From a checkpoint of a small transformer trained on Wikipedia.
Size: 8 layers, 11 heads of 64, MLP 2816 tanh GELU, vocabulary 8901.
MLP neurons of a small language model. Each row is named by its layer, matrix (up: input weights) and neuron, and shows model dimensions 16-143. Each number is 500 + 50 x the weight over its row's rms, rounded and kept within 0 to 999. Numbers have three digits each.
After each neuron's rows, "fires on" lists the tokens most often at its 100 highest values on Wikipedia text that the model never trained on. A number after a token or word is its count.

L2.up1480:494481537568540528451501436587496500534519554571527480533360479404481526570460476454571499482456530501475566513401491428423504543655546557473508457484513474605559466448558463505485523457486534542466488502571496528526381491498492562570546568378526362595501537576558538499465407426539587510533566506561499474541460501508532459435551518520483464456510576508557466526411373486512591559469
fires on: " |" 36, " by" 17, " as" 7, "ber" 6

L2.up2558:542511491420422609540527447491534536494496497510452575558519545357489515532432499484461439516534522509497489545487632486515522410503506436409423495449428478430542400550585526482508486496508532516427590487467442472581516524485495549437513453576475438576425433447579581546493533385558438455524540520513489508544632609528551461488511552440501484471435492527479431505517537484469507397507
fires on: " " 32, "$" 7, "em" 6, "n" 5

L2.up2729:514464602536494554451464504471595526520431533497475492494511410467534453450495489488415501598507591412469531560568519433462450517593562446486589505533492463535561416464455537566526517511500414598498434471466578442496585520501449520487525479473471457516454602464530397497442484477484581549510512544508506517562439533472528551435460528526467462455467413567607466593467540611470425522459
fires on: "–" 26, " the" 20, " that" 16, " same" 7, "ac" 6, "ue" 4

L2.up233:491541462561524499487515525525474480477484518514505547495411519583486518494520509509475457493415455503510506504470506584452490544691461414502564427509516428381511508472429454472580423439548428510504442629421544551555500436464405531467528615504617435437429536478506425507492470437543496586497533497514494452557516531537479438488455499517492510481446537542538495576535459444465455481573
fires on: " of" 33, " de" 6, "18" 6, " others" 5, "rew" 5

L2.up2620:586454397463545463525521488514391561506461502521540519581503501367427493499548544462464525515483488372515468436521445496533477536521531513382428391518543518584476497455478542526557474500550534394483511518545440462467441548503389424449509485551529571433550532528566563528490541472462500519514574474472538529511557527468505466508518527503461557620461520399513443557452498416577526553551
fires on: "P" 27, "p" 17, " help" 8, "ip" 5, "pen" 5

L2.up129:591548511472548507513600523480491511536419412452411582499644510521545575486482462521560513457531517461450454515494442508532590491567581414487428577442549544434488481443582514388479471459507547491581579479500506514426531505586578423572512570427396463601450525470505471465554538420400487549580465569524597462529548518496592486466458496485441539400502470554353433511525431506534514457507
fires on: " " 32, " |" 24, " (" 15, " m" 8, "im" 4, " h" 4

L2.up1530:545513497427499546524468490561545548513421478517544490565517518562544533415533552487527519527463434493419391501489497445545544492478454528458491464461506477548412439463515628452483492512458505553561496487349467579505500454451449520496442551471523521470572559464508442521496582580515502542482496514447601512463492510570502491429550490442518481395499472614572494508427499474406445540517
fires on: " de" 20, " De" 13, " to" 11, " from" 8, " From" 7, " a" 7

L2.up1599:563645443446478517468487421509495467444422458498445633478514490583506448492466536529508488495408522562504499496460529501408571492498486488597490455404473478489443553449490483467521471676552510471579490448453497456451523532468569440477507462482548467543551540402448528521484500518427581544449480577547473481616581526442585543361485444477457476467637495536452438493482437452447554508423
fires on: "," 62, " Jr" 6, " S" 6, " Br" 4, " R" 4

L2.up2695:495515513466555608443486594473554445431545469409450504499470479490500507550480415457528629461518402445471517424492382469517459555521527514514383472552562468511403433424584447503574569515580465447447585482450476496464443468462593488443609527454548517510577476492527500580503510433512493538493576405464513530374513508500548525578461507608511494435618384506486422494555548429481578533406
fires on: " pre" 20, " rec" 12, "ine" 7, "ere" 6, "se" 6